Weights of a small transformer language model: width 320, MLP 640 GeGLU.
MLP neurons of a small language model. Each row is named by its layer, matrix (down: output weights) and neuron, and shows model dimensions 32-159. Each number is 128 + 32 x the weight over its row's rms, rounded and kept within 0 to 255. A neuron's up and down rows have the sign that makes its largest values positive.
After each neuron's rows, "fires before" lists the tokens most often just after its 100 highest values on Wikipedia text that the model never trained on.

L15.down234 [110 105 147 100 162 131 117 117 157 156 134 135 144 152 148 183 124  64 143 110  74 146 195 100  82 112 179 188  99 144 139 178 147 114 160 112 157 132 137 106 105 108 101 143  38  97  82  80 140  97 130 109 108 130 148 101 138 163 146 101 146 149 140 138 120 152 115 135 122 114  94 125 122 102 129 150 113 151 102 138 101 183 109  71  99 116 131 128 105 173 135 133 111  92 134 145 165 118 136 148 143 123 116 184 120 126 121 196 129  94 151 128 236  94 159 115  84 139 109 150 145 103 150 167 123 152 165 125]
fires before: " ", " −", " •", " the", " Time", " |"

L8.down144 [ 98  96 135  61 154 105 127  83 160  95 118 137 129 101 122 137 127 120 138 168 144 142 211 166 113 132 125 116 175 141 134 130 160 138 146 151 146 130 243 101 137 139 146 104 135 131  56 152 134  97 163 180 100  34  92 173  74 158 162 113 140 123 113 145 150  84  95 117 143  86 130 165  89 138  85 129 110 130 126 129 139 109 130 114 128 130 129 160 153 122 125 147 127 120 146  94 165 123 144  86 123 123 110 193 169 131  90 119 139 147 128  58 153 104  97  74 119 110  79 132 123  65 138 147 150 129 126 112]
fires before: "0", ".", "y"

L21.down524 [110  98 128  98 122 130 128  88 161 139 154 148 167 162 150 155 122 151 122 137 134 150 130 127 152  93 149  72 134 133  95  90  84 187 148 125 109 139 149  90  73 121 124 144 163 134 217  78 151 138 124  98 156 160  99  88 168  83 115 124 117 109 132 156 146 127 196 133 102 255  91 142 163 109 174 115 107 135  82 105 109 167 107 118 109  84 122 146 114 140 182 132 127 116 128 122 158 155 128 150 140 125 189 104 131 143 147 135 133 134 104 171 109 118 151 190 144  95 172 116 171 176 166 153 154 138  92 125]
fires before: "0", "5", "3", "4", "7"

L7.down370 [125 126  85 139 131 197 162 154 134 141 136 131 140 126 128 101 124  81 177 105 163 165 205 204 104 138 125 178 140 165 156  65 140  83 148 147 168 138  84 116 106 101  81 112 120 141 105 160 144 109 123 127 144 171 135 109 131 124 163 144 141 142 174 144 110 137  72 107 127 171  99 122 129 133 137 205  65 125 160 168 183 129 147 127 135 153  96  94 133 148 207 111 106  77 130 140 142  73 159 121 150 158 116 116 155 101 138 125  95 142  88 149 106 100 147 183  98  97 142 152 200 103 102 123 152 131 201 160]
fires before: "0", "4", "3", "2", "1", "ed"

L14.down493 [123 111 104 121 125  67 114  57 111 111 109 101 101 118 106 135 146 182 117 113 222 123 180 154 142 222 103 153 120 160 141 140  88 111 162 110 173 149  78 172 147 142  72  90 138 137 164 104 114 121 145 130 137  56 195 149 123 135 115 102 137  55 137  65 146 143 133 143 184 167 112  81 199  81 138 162 153 152 111 121 158 133 169 179 141 103 134 109 212 135 135 137 138 139 128 112 109 194 131 107 132 131 134 137 128  92 182 114 135 178 138 134 118 144 220 215 130 174  84 107 157  83 113 164 189 137 111 145]
fires before: "\n", "-", ":", " "

L11.down72 [213 122 105 101  60 153 113 129 158 112  94  97 148  77 140 109 189 101  73 124  55 175  99 109 166 107 126 131  61 140 132 192 101 154 111  75 139 174  96 122 105 116 131 147 125  55 184 104 117 171 113 113  98 128 141 168 158 143 119 148  97 133  98 115 146 176 100  36 165 131 208 123 135 202 151 120  72 137  71 146 128 156 180 143  86 130  80 128 110 131 123 149 133 119 103 140 149 147 147 112 123 122 132  76  88 121 150 101 185 122 148  99 114 145 116 143 161 145 123 106 117 134  93 137 109  68  79 146]
fires before: " |", ".", "–", ",", "0", ":"

L6.down148 [ 91 103 111 151 149  88 134  69 162 118  97 189 134 193 111 141 126 155 237 139 149  99 142 123 116  99 106 184 167 174 135 172 111 178 132  97 126 151 103 133 171 104 123 138 120  94 159 144 134 133 134 145 165  86 137 187 105 121 144  94  66 101 176 148 167 163  66  84 125 126 138 128 132 129 110 128 136 105 228  67 106  79 103 126  51 127  82 154 115 174 139 120  96 133 193 129  88  82 161 169  95 130  66 100 153  80  68  95 151 187 152 127 110 129 151 123 117 123  99 130 130 111 149 122 147 156 111 187]
fires before: "\n"

L15.down7 [130 115 124 153 141 165 178 129  91 139 137 127 156 157 105  40 141 128 155 124 122 119 105 145 121 172 102 166 159  73 167  97 103 117 101 156 109  56 127 106 160 119 143 111 102 122 124 137 129 174  85 116 130 132 193  88 111  90  71 119 161 157 174 153 142 108  65 147 122 137 101  90 153 126 110 136 146  46 157  86 183  99 148 172 112 116 129 127 142 113 142 185 168  97  54 137  82 117  63  86 129  93 135 119 140 160  83 105  73 117 112 121 122 113 130 180  91  85 114 144 137  88 159  97 177 155 156 147]
fires before: "9", "5", "4", "6", "3"

L14.down352 [ 25 128 126 118 142 103 138 132 113 174 183 160 114  93 111  88 159 153 126 180 106 103 103 130 135 137  89 157 180  96 100 137  92  25  64 112 126 139 206 101 181 165 155 115 147 117 122 143 112 143 125 153 109  33 158 122 101  93 134  55 152  89  72  77 142 144 169 144 164 132 137 129 128 102 137 148 178 152 110 177 126 124 151 154 100 172 148 142 140 113 175 135  94 117 145 126 147 110 141 155 142 167 134 101 115 168 112 104 151  57 149 119 207 134 113 161 108 136 172 152 144 142 126 137 178 134 170 141]
fires before: "\n"

L17.down634 [ 92  95 158  88 177 137 150  68 114 135 133 147 157 112 123 134  82 144 166 160  49  94 146 136 102  89 115 155 128 138 149 144 162 197 126 142  63 135 153 104  86 155 148  91 101 121  49 158 164 132 129 130  91 104 148 137  90 161 158 128 140 155 150  85  89  65 158 147 107 211 123 109 118 112 146 128 116 173 160  95 109 130 114  68 165 116 160 154 129 117  96 135 196 100 139 111 128 125 134 153 115 105  92 108 133 167 188 154 201 109 178  78 140 115 118 110 130 133 166 102  81 158 120 168 128  95 131 154]
fires before: "4", "3", "0", "5", "1"

L12.down263 [ 99 105 138 133  79 194 127 129 148  77  58 149  78 174  82 102 148 144 126 168  73 107 107 125 129 137 156  60  65  66 167 122  98 142 131 161  81  78 170 147 101 115 171 128 161  73 135 187 151 100 125 165 160 191  53 114 122 114 112  69 156 155 127 183 143 128 193 123 162 122 112 146 125 144  66 132 109 129 136 106 121  85 124 161 134 132  77 125  81 116 130 178  95 152  92 152 108 103 128 162 129 179 111 160  73 163 113 130 156  93 104 165 128 119 136 151  85 112 129 110 128 108  85 152 156 163 110 140]
fires before: ",", " of", " to", " with", " as", " the"

L17.down455 [157 165 159 101  90 171 111 133 105 125  64 127 104 106 155 121 140 124 126  94 129 162 120  87 124  13 120 137 161 181 144 115 136 156 119  86  92 138 101 120  96  87 149 146 212 118 138 122 107 176  99 125 151 124  93 128 159  99 153 132  56 135  83 126 103 185  77 159  89 137 115 123 112 154 132 129  89 136 107 149 139 151 130 120 109 109 156 145 145 149 151  82 156 184 163 142 146 110 139 117 165 112 182 125 203 153 152 163 163 163 138 114  99 122 202 124 164 134 179 128 186  88 104  62 134 132  94  83]
fires before: "%", "0", ",", "5", " million", "6"

L12.down238 [100 110 126 126  91  97 179  90  93 174 146 100 132 127 163 153 144 133 125  99  85  98 116 139 120 119  80  32 149 168 172 157 141 102 139 131 169 146 161 147 127 122 129 110 103 142  92  95 116  87  92 137 138 153  76 128 153 158 136  73 132 167 150  81 123 122 113 167 149 236 153  96 146 122 126 133 121 109 114 160 217 157 149 130 170 197 144 106 162  90 171 144  68  87 131 128 145 126 143 144  74  73 111 137 152  98 123 185 136 150 126 137 240 130 152 112 168 136 101 116 113 116 126  80 182 164  96 159]
fires before: "\n", " ", "-", " List"

L6.down586 [122 113 124 134 112 100 147 143 114 117 118  84 128 130 105 127  76  95 156  92 143 124 161 145  96 163 124 153 154 178 144 187  83  35  82 112 168 150  59 106  89 197  71 123 119 156 148 150 147 120 144 123 100  80  74 140 151 105  69 235 110 155 225  86 136 141  72 107 123 175 110 176 147 169 164 179 135  57  95  98 109  97 101 163 127 137  73 132 130 126 136 145 115 121 181 162 110 138 125 108 145  73 137  43 184  75  88 134 134 130 113 114  90 137 123 103 162  97 104 166  93 101  96 142 167 122 158  54]
fires before: "-", "\n", "|"

L22.down63 [199 164  76  80  37 189  93 122 151 118 189 136 101  75 130  93 121 114 139 104 191 104 140 167 117 142 125 138 142 143  72 130 209 118 140 124 150 101  81 127 120 158 133  79 180 136 113 160 166 134 137 121  89  98 134 130 180  99  81  86 112 121 156 130 149 141 111 126 124 212 165 139 141 116 112 172 106  96 146  92 166 100  87 115 128  83 156 124 165 159 132 109 124 164  91 105 148 163  79 138 102 153 114 166 126 114 115 112  78 180 160 113  52 103 144 172 130 127 104 126 169 123 123 155  85 155 110 150]
fires before: ",", "1", "7", "9", "2", "6"

L14.down62 [147 151 169 130  94 150 103  97 117 137  73  88 158 104  72 160 148 113 122  98 186 142 111 139 148  96 137 110 175  93 171 187 105 145 163 129 151 123 143 117 101  96 178 149 140  86 119 115 161 125 118 103 122 181  85 175 128 149  73 140 115 101 132 147  97 142 137 126 169 141  79 113 118 180 127 142 141 156 139 140 157 112 103  57 193 137 134 114 138  68 111 174 149 169 162 168 192 131 143 120 103 186 149 161 119 151 153 117 138 140 115 190 169 107  84 173 195 180 175 112  96  96  68 129 130 109 166 178]
fires before: " |", ".", "\n", "–", " –", ")"

L22.down297 [ 85  96  96 123  96 148 138 151 101 134  82 145 119  89 141 149 100 109 122 134 104  92 101 123 157 106 116 128 111  82 122  58 167 112 135 125  39 140 121 137 154 106 118 110  70 107 182 117 110 120 148 153 140  75 168  89 135 144 108 135 133 159 125 113 161  81 130 116 148 202 148 163  86 164 125 174 131 136 112 106  75  79  83 137 177  84 177 144 120  74 141 118 107 127 132 154 177 111 114 101 133 195 135  91 236 123  84 131 133 139 133  95 166 170 157 144  83 129 132 103 130  92  82 117 150 123 118 134]
fires before: ",", " |"

L22.down239 [153 118 164  90  92 141 112 106 157 111 140  79 142 160 129 176 130 153 130 138 184 124 195 124 101  74 119 212 113 166 109  61 155 196 154 125 117 104 113 196 151 141  67 165 115  92 149 127  70 141 118 146 141 156 175 139 126 112 139 105 123 134 126 168 205 148 118 101 120 108  82 133 114 158 110 165 110  64 164 141  88 114 146 148 127 107 166  57  88 111 167 137 111 147 105 165 162 155 141 139 113 138  76 118 123 137  88  57 150 182  69  97 153 136 138 133 115 113 114 120 164 153 104 106 162  96  95 135]
fires before: "\n"

L22.down455 [133 140 149 133  73 117  99 180 109  96  34 148 122 144 106 110 205 146  88  83 173 144  96 131 107 116 115 144 156  99 116 113 125 140 155 179  97 136  34 137 143 106 173 182 116 127 152 151 114 193 118 148  65 125 128 135 124 169 104 129 119 169  90 156 101 145 119 130  48 193 130 102  76 149 192 140 122 154 149 127 105 103 112 140 116 174 144 145 127 127 148 141 163 156 172 124  86 146 110 167 115 175 171 139 183 121  50 101 108 134 109 133 127 106 135 135 149 120 124  75 122 155 151 152 169 106 126 152]
fires before: " |"

L17.down153 [156  90 125 103  79  76 169 193  97 202 155 123  97  30 161 130 134  75 169 130 150  98 158 142 106 115 103 133 139 146  78  89  88 144 161 122 146 133 124 112 125 136  90 109 156 132 104 126 104 109 116 110  91 109 131 134 126 123 105  97 112 132 111 145 109 167 131 103 138 185 152 111 149  98 122 169 145 154 147 128  89 145  64 121 160 138  91 125 172 130 138 104 139 119  99 113  70 164 144 147 126 163 132  92 134 134 141 170 123 170 138  87 137 129 189 112 173 112 138  94 105  81 160 141 143 150  73 121]
fires before: "9", "0", "6", "8", "1"

L7.down384 [128 166 118  99  98 109 162 117 122 150 191 133  83 122  94 129 100 118 147 166 150 129  95 124 132 136  74  90 123 167 153 106 145  72  76  45 160 181 159 126 115 132 118 146 160 140 127 119 112  75 123  98  48 165 109  72  83  92 178 118 145 106  88  81 153 145 134 112 133 153 138 106 106 117 104 134  84 163 118 148 128 103 111  93  98 199 124 191 112 151 187 121  87 198 123 102 127  97 157 126 143 154  98 211 156 106 154 131 150 111 110  98 213  84 167 162 177 116  79 136 171  89 103 138 162 105 139  74]
fires before: "\n"

L6.down141 [112  95 120 108 164 134 123 137 120 136 127 184 133 127 164 105 171  79 102  70 127  95 195 119 184  89 121 110 137 125 155  98 145 124 115 122 126 142 105 155  91 175 119  95 165  87 173 109 175 104 148  97 107 169 104 125 147  67 115 132 146  77 118  98 101 151 130  43 192  91 122 183 129  91 148 121 159 135  81 139 136 131 121 206 138 135  85 201 116 104 133 130 112 178 177 103 145  96 173  87 163 108  87 154 114  98 171 119 158  59 128 114 201 103  51  44 155  52 113 130 137 140 114  99 114 141 132 139]
fires before: "0", "1", "2"

L16.down335 [127 149 137 185 183 152 123  97 114 100 183 118  88  86 149 113  83  90 178  88 112 190 121 151 151 161 117 184  56  52 127 153 145 103  90  94 134  99 172 161 158 143  37 120 104 150 202 149 108 128 141 108  68 104 150  83  88 138 172 114  97 142 123 103 111 205  92 136 134  83 136  83 106  85 145 157 119 120 101 121 129 102 140 141 100  82 124 147  93 115 123 176  90  95 153 152 145 161 145  73 119  88 155  85 128 178 184 160  99 152 131  74 112 153 136 167 173  99 172 144 109 132 118  62 153  83 149  59]
fires before: " ", " of", " |", ":", "-", " in"

L8.down317 [150 120 122 152 125 151  63  76 149 135 185 140  61 144 124  89 195 126  85 143 104 145 131 188 164 203  70 180 181  87 149 148 150 127  97 158 141 105  60 139 181 131 149 130 121 149 131 148  93 143  73 167 141 186 133 177 119 133  93 124  91  96 142 150 140 185 112 110 116 131 170 129 166 160 101  62  86 163 176 108  69 126 184 154 184  92  69  99  86 108  90  98 152  96 105 163 131 149 121 134 153 120 135 138 152 177 158  56 190 135 103  55 110 175 117 176 136 134 142 121  94 112 100 126 109 135  99 117]
fires before: "-", "\n", "|", "d"

L10.down105 [ 86  81 102  91 145 140 125 139 100  67 131 155 190 176 140 143 161 124 115 154 128 141 119 143 139  95 115 132 198 190 139 144  95 111  81 104 106  99 163  92 131 160 140 101 104 106 128 125  84  97  87  68 128  81 130  99 107  98 144 105 138  60  66 165 155 113 123 136 128  97  93 182 110 122  60 183 142 121 117 151 184  83 140 100 131 191 124 164 181  94 168 107  79 142 173 125 175 118  83 114 180 121 130  70  55 136 113 107 105 103 143 138  63 159  93 124 137 102 133 173 164 104  82 140  84 208 116 142]
fires before: "\n"

L16.down228 [159 151 145 146 161 116 104 107  79 123  74 185 132  67 165 161 121  77 153 151 156 113 118 149 147 209 128 193 134 133 108 161  99  63 174 129 126 144 125 139 132 177  77 150 121 132 124 160 136 143  99 156  87  91 170 169 116 139  60 114 136 136 150 103 100 210  86 157 157 150 105  96 149 128 125 109 148 121  80 104  95 105 183 135 156  68 142 105 147 106 135 135 203 110 141  89 142 110 182  47 121 115 138 110 199 122 162 156 127  70 100  86 110 178 175 122 113 119 166 132 121 107  74 155  72  80 145  79]
fires before: "-", "\n", " ", "+", " the"

L14.down19 [ 94  93 140  57 125 125 128 105 111 206  96 138 135  91 103 147 119 107 120 108 108  88 119 128 154  61 129 128 136 151 141 146 141 105 133 121 140 105 152 138 126 136 102 131 137 112  75 162  99  87 107 148 133  76  93 188  76  70 107 140 123 144  98 163 183 151  74  56  88  87  83 128  92 159  80  77 122 147 140 127 150 147 136  97 149 201 147 130 123 167 134 229 140 183 129 154 184  91 172 130 111 111 114 156 142 162 168  65 120 135 134  88 129 166  57 164 174 178  84  96 101 171 133 163 121 179 160  97]
fires before: "8", "9", "0", "1", "7"

L11.down135 [ 90 140  91 143 124 100 160 109 105 144 136  97  88 125 161  96 143 141  92 144  67 134  75  95 149 116  30  50 135  97 164 118 159  56 104 154 162 121 135 101 137 164 133  70  95 192  95 155 138 140 108 209  51  93  91 127 102 162 118  74  77 120 162  56 126 124 207 175 159 160 127 126 164  84 109 131 137 156 109 142 157 172 123 130 130 201  79 102 132 164 146  92 100 145 150 107 122 172 125 134 117 153 135 119 115  83 150  90 173 127 128 136 176 100 142 146 118 155 114 133 125 152 119 156 111 153 151 128]
fires before: "\n"

L14.down521 [114 114 124 133  99 115 109 144 114 176 144 151 138  80 157 151  93 163 105  92 122 116  79 120 122 102  97  64 199 108 142 129 129 104 162 156 134 135 121 197 134 107 142 131 166 125 155 162 174 160 112 103 112 113 107 131 131 140 139 138 108 148 191 103 105 191 128  94 150 140 130 131 161 143 167 118 161 168 135 169 221 140 143 108 161 210 154 144  91 137  98  59  86 162 154 161  81 147  55 166 145 164  98 162 122 138 143 142 145 120 133 144 255 134 133 135 133 154 179 101 147  95  91 105 108  91 139 145]
fires before: "\n", " "

L22.down366 [180 148 143 136 124  72 139  83 170 125 123  84 112 166 106 138 160 155 170 129 205 117 121 110 138  67 128 127 118 131 140 104 112 139 117 153  90 175 151 135 129 131 149 102 134 157 110 155 140 138 145 162 143 174 163 142  79 129 130 144 126 113 163 147 118  99  94 126  92 104  74 174 141 159 163  79 184  92 149 108  58 122 144 167 129 152 135 126 109 171 102 128 130 127 173 198 143 135 183 151  96  89 143 170  99 149 124  86 157  79 143 103 114 171 122 121 165 109 141 129 105  82 170  92 142 112 158 163]
fires before: "\n"

L21.down133 [108 120 185 135 135 169 133 109 187 121 182  55 126 149 123 129 105 136 168 118 195  31 171 143  39 150 159 126  72 133 167 119 147 174 162 146 167 171 152 161 159 119 112 114  85  68 108  99  89 144 189 127 108 208 164 169 178 136 137  65 124 136 148  65 155 101 150 150  96  70 121 139 121  89 131  81 134  98 148 148  89 113 144 103 110  82 214 109 112 123 149 170 144 120 140 191 122 133 124 131 150 185 157 149 124 161 113  68 157 127  82 103 157 124  86 124 113 121 116 175 144 143 114 133 108 102 112 102]
fires before: " ", " the", " June", " in", " on"

L13.down198 [204 115 113 194  81 112 139  49 180 137 184  66 111 116 138 161 147 132  97 105 111 174 137 130 118 123 108  61 146 146 129 107 158 110 134 112 109  92 151 168  98 109 157 174 158 160 111 162 133 134 158 147 105  98 156 161 143 103 113 151 113  64 133 161 105 159 103 134 122 157 133 128 166 118 135 142 100 104 103 122 113 164 160 126 151 132  53 143  90 117 173 193 175 132 137 120 157  58 148 151 109 131 138 117 154 124 136 141 167 147 113 159 148  91 120 135 110 159 155 147 160 200 141 157 140 124 137 146]
fires before: " ", " the"

L16.down135 [153 111 124 101 116  97 113  98  86 142 157  82  87 124 169 122 139 141 100 152 125 166  98 193 145  72 128 114 176  58  97 184 122 115 166 170 143  96 110 171 112 125 176 132 127 165  99 158 111 105 151 164 145 124 201 136 181 164  98 136 146 123 100 141 140 187 114  58  96 107 115 118 169 112 165 176 143 196 119  71 165 164  99 156 172  63 119 206 144 179 134 136 163  78 141 166 139  95 137 167 106 106 169 184  90 159  98 156 124 167 159 130 125 117 188 107 103 146 130 162 127 148 128 126  61 124 169  66]
fires before: " ", "1", "ron"

L12.down588 [122 185 104 127  93 135 113 157 134 159 150 153 118  82 103 142  98 109 159 106 193 144 119 212 101 151 104 151 149 139 107 124 136 213 189 136 116 110 178  86 137 138 126 130 156 132 107  94  48 122 132 185 146 127  94 158 114 203 220  99 169 139 118 135 121 122  70 158 178 150 193 129 175  86 157 120 107 146 140 166 144 124 125 126 110 145 130  93 174 121 111 102 137 104 186 144  85 161 136 161  51 118  99 119 125 168 131  91 116 173  88 120 109  87 141 103 156 146 113 133 172 143 164 116 143 162 138  78]
fires before: ",", "5", "6", "2", "1", "0"

L6.down39 [113 124 135 110 100 157 133 103 131 114 102 139  90 144 175  79 117 139 135 126 123 137 157  98 118 160 103 107 103  78 189 179 145  90 146 141  95 149  82 104 105 149 153 127 117 204 162 124  99 158 125 146 155  96 117  89 176 167 107 124 119 161 146 118 174 159 143  98  94 141 124  79 186 118 133 111 116 183  56 115 174 152  96 187 133 125 126 126 100 154 122 163 160 112  87 105 155 127  60 165  89 114 123 138 118 145 130  90 122  63 136 158 125 165 156 134 131  79  89 129  98  96 111 124 120 142 152  38]
fires before: " |", "\n", " ", " =", "}"

L15.down3 [238 142  79 108  74 137 113  76  67 125 100  95 133 150 146  94  81 100 120 109 120  89 152 172 130 124 112 108 194 154 167 154 107  82 139 161 118 155 130  81 153 130  93  80 106 157 147  84 101  38 173  85  83 134  80 146 119 208 137 137 158  82 177  93 150 110 124 111 142 145 127 136 158 110 133 155 145 157 164 114 129  93 136  65  59 153 125 115 119 115 149 143  95  74  96 133 145 130 105 123 127 138 120  94 108 139 161 150  81 160 189 144 133  93 111 174 134 119 189 135 138 154 108 125 149 121 151 134]
fires before: ":", "9", "2", " |", "1"

L14.down79 [ 78 113 140 124 118 115 125 116  95 156 101 113 136  97 135  62  86 147  46 105 136 100 196 146 120 150  35  32  73 122 156 157 106  30 113  88 145 119 117 160 151 156  65  62 152 120  83  98 156 100  84 134 105  86  81 101 128 162 146  73 105 123 124 117 118 173 153 129 140 189 113  98 129 123 144 150 119 136 133 107 124 228 118 114 111 130 104 138 127 115 132  84  97 112 112 127 213  86 192 109 146 122 130 152 154 142 160 152 137 132 192 105 190 175 132 121  95 147 149  87  77 127 119 145 160  69 179 103]
fires before: "\n", " "

L14.down361 [137  84 168 138 114 134 122 137 160 106 108 152 116 123 141 111 157 152  92 136 153 119 128 153 165 113 140  90 101 140 163  78 185 168 126 106 126  76  99 128  77 141 126 100 158  83  86 126 134 105 138  58 195 147 157  97  57 130 175 151 167 114  84 157 139 174 149  50 116 126 125 118  92 118  87 191 138 166 108 111 144  97 130 124  74 179 140  96 124 145 152  98  75 132 133 133 128 107 152 136  77  89  45 105 122 144 144  61 105 108 111 140 103 154  64 116 128 132 174  91 108 129  97  98 130 163  87 111]
fires before: "0", "1", "2"

L22.down300 [122 213 129 146  97 123  61 152 138 115  92 117  98 167 130 165 225 101  79 157  96  99 119 146  85  90 121 131 207 140 151 111 111 169 158 180 133  99 131 119 118  98 151 191 174 169  88 181 113 106 151 158 158 148 134 154 154 109 148 116  89 143 149 102  81 128 159  71 159 131 157 159 109 200 154 120 129 120  54 114 121 127 129 164 139  81  97 125 130 150  83 200 157 144 162 176 131 133 114 130 140 134 139 151 133  82  93 125 130 183 153 140 132 110 180 113 131 110  73 109 100  81 115  79 201 133 169 206]
fires before: ",", " ", " of"

L22.down114 [139 110 119 115 131 133 141  84 111 134 128 145  86 129  78 107  81 131 156 111  92 150 131  72 153 161  97 125 140 162  85 121 133  96 109 174 156  88 193  92 103 187 149  98 112 140 148 124 162 156 158 106  79  46 149 135 113 163 124 119 101 155 127  90 158 182 157 115 187 255 106 159 148 153 113 109 137 166 122 185 137  76 122 109  88 158 224 134 154 197 191 137 147 115 115 104 173 120 119 185 140 164 107 104 150 144 128 160 110 103 170 179 151 130 110 196  68 156 164 118 142 154 194  86 103 133 149 145]
fires before: "1", "6", "3", "9", "7", "8"

L11.down619 [208 100 104 129 146 120 108 160  73 175 118 136 135 127 141 147 116 109 137 113 153 165 126  98  93 160 111 153  70 120 142 105 143  87 135 104 126 152  98 171 120 129  98 133 109 166 140 151 123 122  92 111 145 155 109 142 148  86 105 123 143 140 113 128 156 154 126 148 128 158 149 119  67 153 116  81 150 134 157 125 185 154 135  59 123 174 150 124 169 143  96 145  57 140 117  88 135 121 115 101  80  78 122 133 140 147 150 114  64 143 167 159 173 139  78 137  93  88  49  78 129 112  99 194 151 162 107 155]
fires before: "–", " the", " to", " |", ","

L21.down413 [110 146 194 140 143 114 112 121 145 118 164 118 168 120 131 128 117 192 103 112 128 111 113 142  82 122 112  37  71 169 130 163 143 134 170 174 191 170 159 132 148 116 118 135  64  70  98 177 106  67 164 107 154 103 129 126 128  86 105 118 133 131 148 139 132 145 102  70  59  88  94 157 132 173 181 166 137 131 127 116  85 149 125 177 106 141 103 198 145 160 121 123 172 116 127 117  94 137 152 169 160 124 113 132 130 185  86 113 130 110 146 107  81 106 119  87 121  74 110 125  84 191 136 116  97 170 121 108]
fires before: " ", " L", " W"

L10.down20 [163 161 171 108 171 149  96 163 149 101 107 136 108 130 183 116 172 139 107 121 154 155 165 132  99 121 147 124  61  98 102 151 119 140 196  73 173 150 105 115  97 119 138 141 156 173 193 115 149  92  82 106 120 166 121 173  94 146 114 154 113 129 194 154 117  80 109 120 159  99 131 129 110 166 127 126 102  51 108 119 152 187 101 134 193 113 122 142 109 121 111 130 179 104 143 126  90  91 114  76  52 126 123  87 139 120 132 164 127 108 122 102  66 140 191 189 112 121 199 122 129 147 147  96 132 138 116  83]
fires before: " ", " |", "\n", " of"

L2.down1 [ 94 136 158 100 124 163 129 114  86 125 103 134 142 145 114 155 140 123 124 136 156 122 132 117 102 148 141 169 146 147 146 124 121  65 165  84 173  89 168 128  95 183 118 183 126  87 186  98  63 142 159  79 106 136  35 162 124 150 135 130 168 148  99 143 165 114 119 143 101 133  90 171 125 126  92  85  62 147 106 171  91  82 149 133 169 129 138 162  95 114  91 180 125 145 184 161  97 128 164  96  68  77 111 130 160 123 187 124 135 131 135 109 108 148 102 138  17 158 107 169 181 110 149 115 121  81 147  98]
fires before: ".", " not", " as", "n"

L7.down605 [ 94 104  91  88 141 106 157 176  80 181 168 119 108 149 125 110  79 113  98 123 130 170 114  78 137 121 113 184 195 168 105 138 122 136 112 112 137 185 130 100 140 148 112 141 116 136 114 135  94 174  87 122 113 120 152 114 126 149 157 133 138  87 190 115 128 102 141 109 175 245 120 152 140 123  94  81 102 157 155 129 103 134 147 121 176 124 150 133 137 139 177 122 156 164 133  75  94 209 121 121 179 173 166 129 145 147  71 154 149 133 122 127 102 120 195  92 139 109 130 143 143 131 134  99 193 116  96 123]
fires before: "2", "1", "0", "5", "8"

L14.down251 [127 146 111 115  99 139 124 160 141 141 178 135 143 161 125 114 154  60 142 116 113 164 114 171 105 133  56  63 104 120 114 119 159  30 189 132 168 104 169 118 108 151 103  62 160 132 127 209 146 103  89 164 112  78 122  94 107 154 155 131 109 116 143 101 110 160  98 170 130 118 111  77 126 120 129 195 121 163 140 100 155 131  70  82 116 173  77 141  72 203 108 125  93  88 155 135 183 143 152 170 198 154  77 146 152  90 102 168 170  87 207 173 139 118 118 127 180 162  77  96 121  80  75 136 110 175 115 185]
fires before: "\n"

L15.down19 [146 112 125 134 138 116 187 114  70 141 115  94  78 151 115 184 121 173 122 105 169 139 150 145 116 118 117 134 159 144 165 114  98  92 146 113 169 156 121 151 113 132 111 104 124  63 144 173  88 127  90 101  74 120 125 102 131 151 135 134  59 164 133 124 128 114 199 105 133 123 115 116  95 127 130 149 135 158  96 167 115 104 156 155 170 124 159 105 152  92 170 160  91  96 181 143  92 197 114 137 145 144 110  68  98 212 147  80 191 128  66 110 199  95  82 175 163  87 151  69 100 115 147 183 148 108 154 155]
fires before: " ", " June"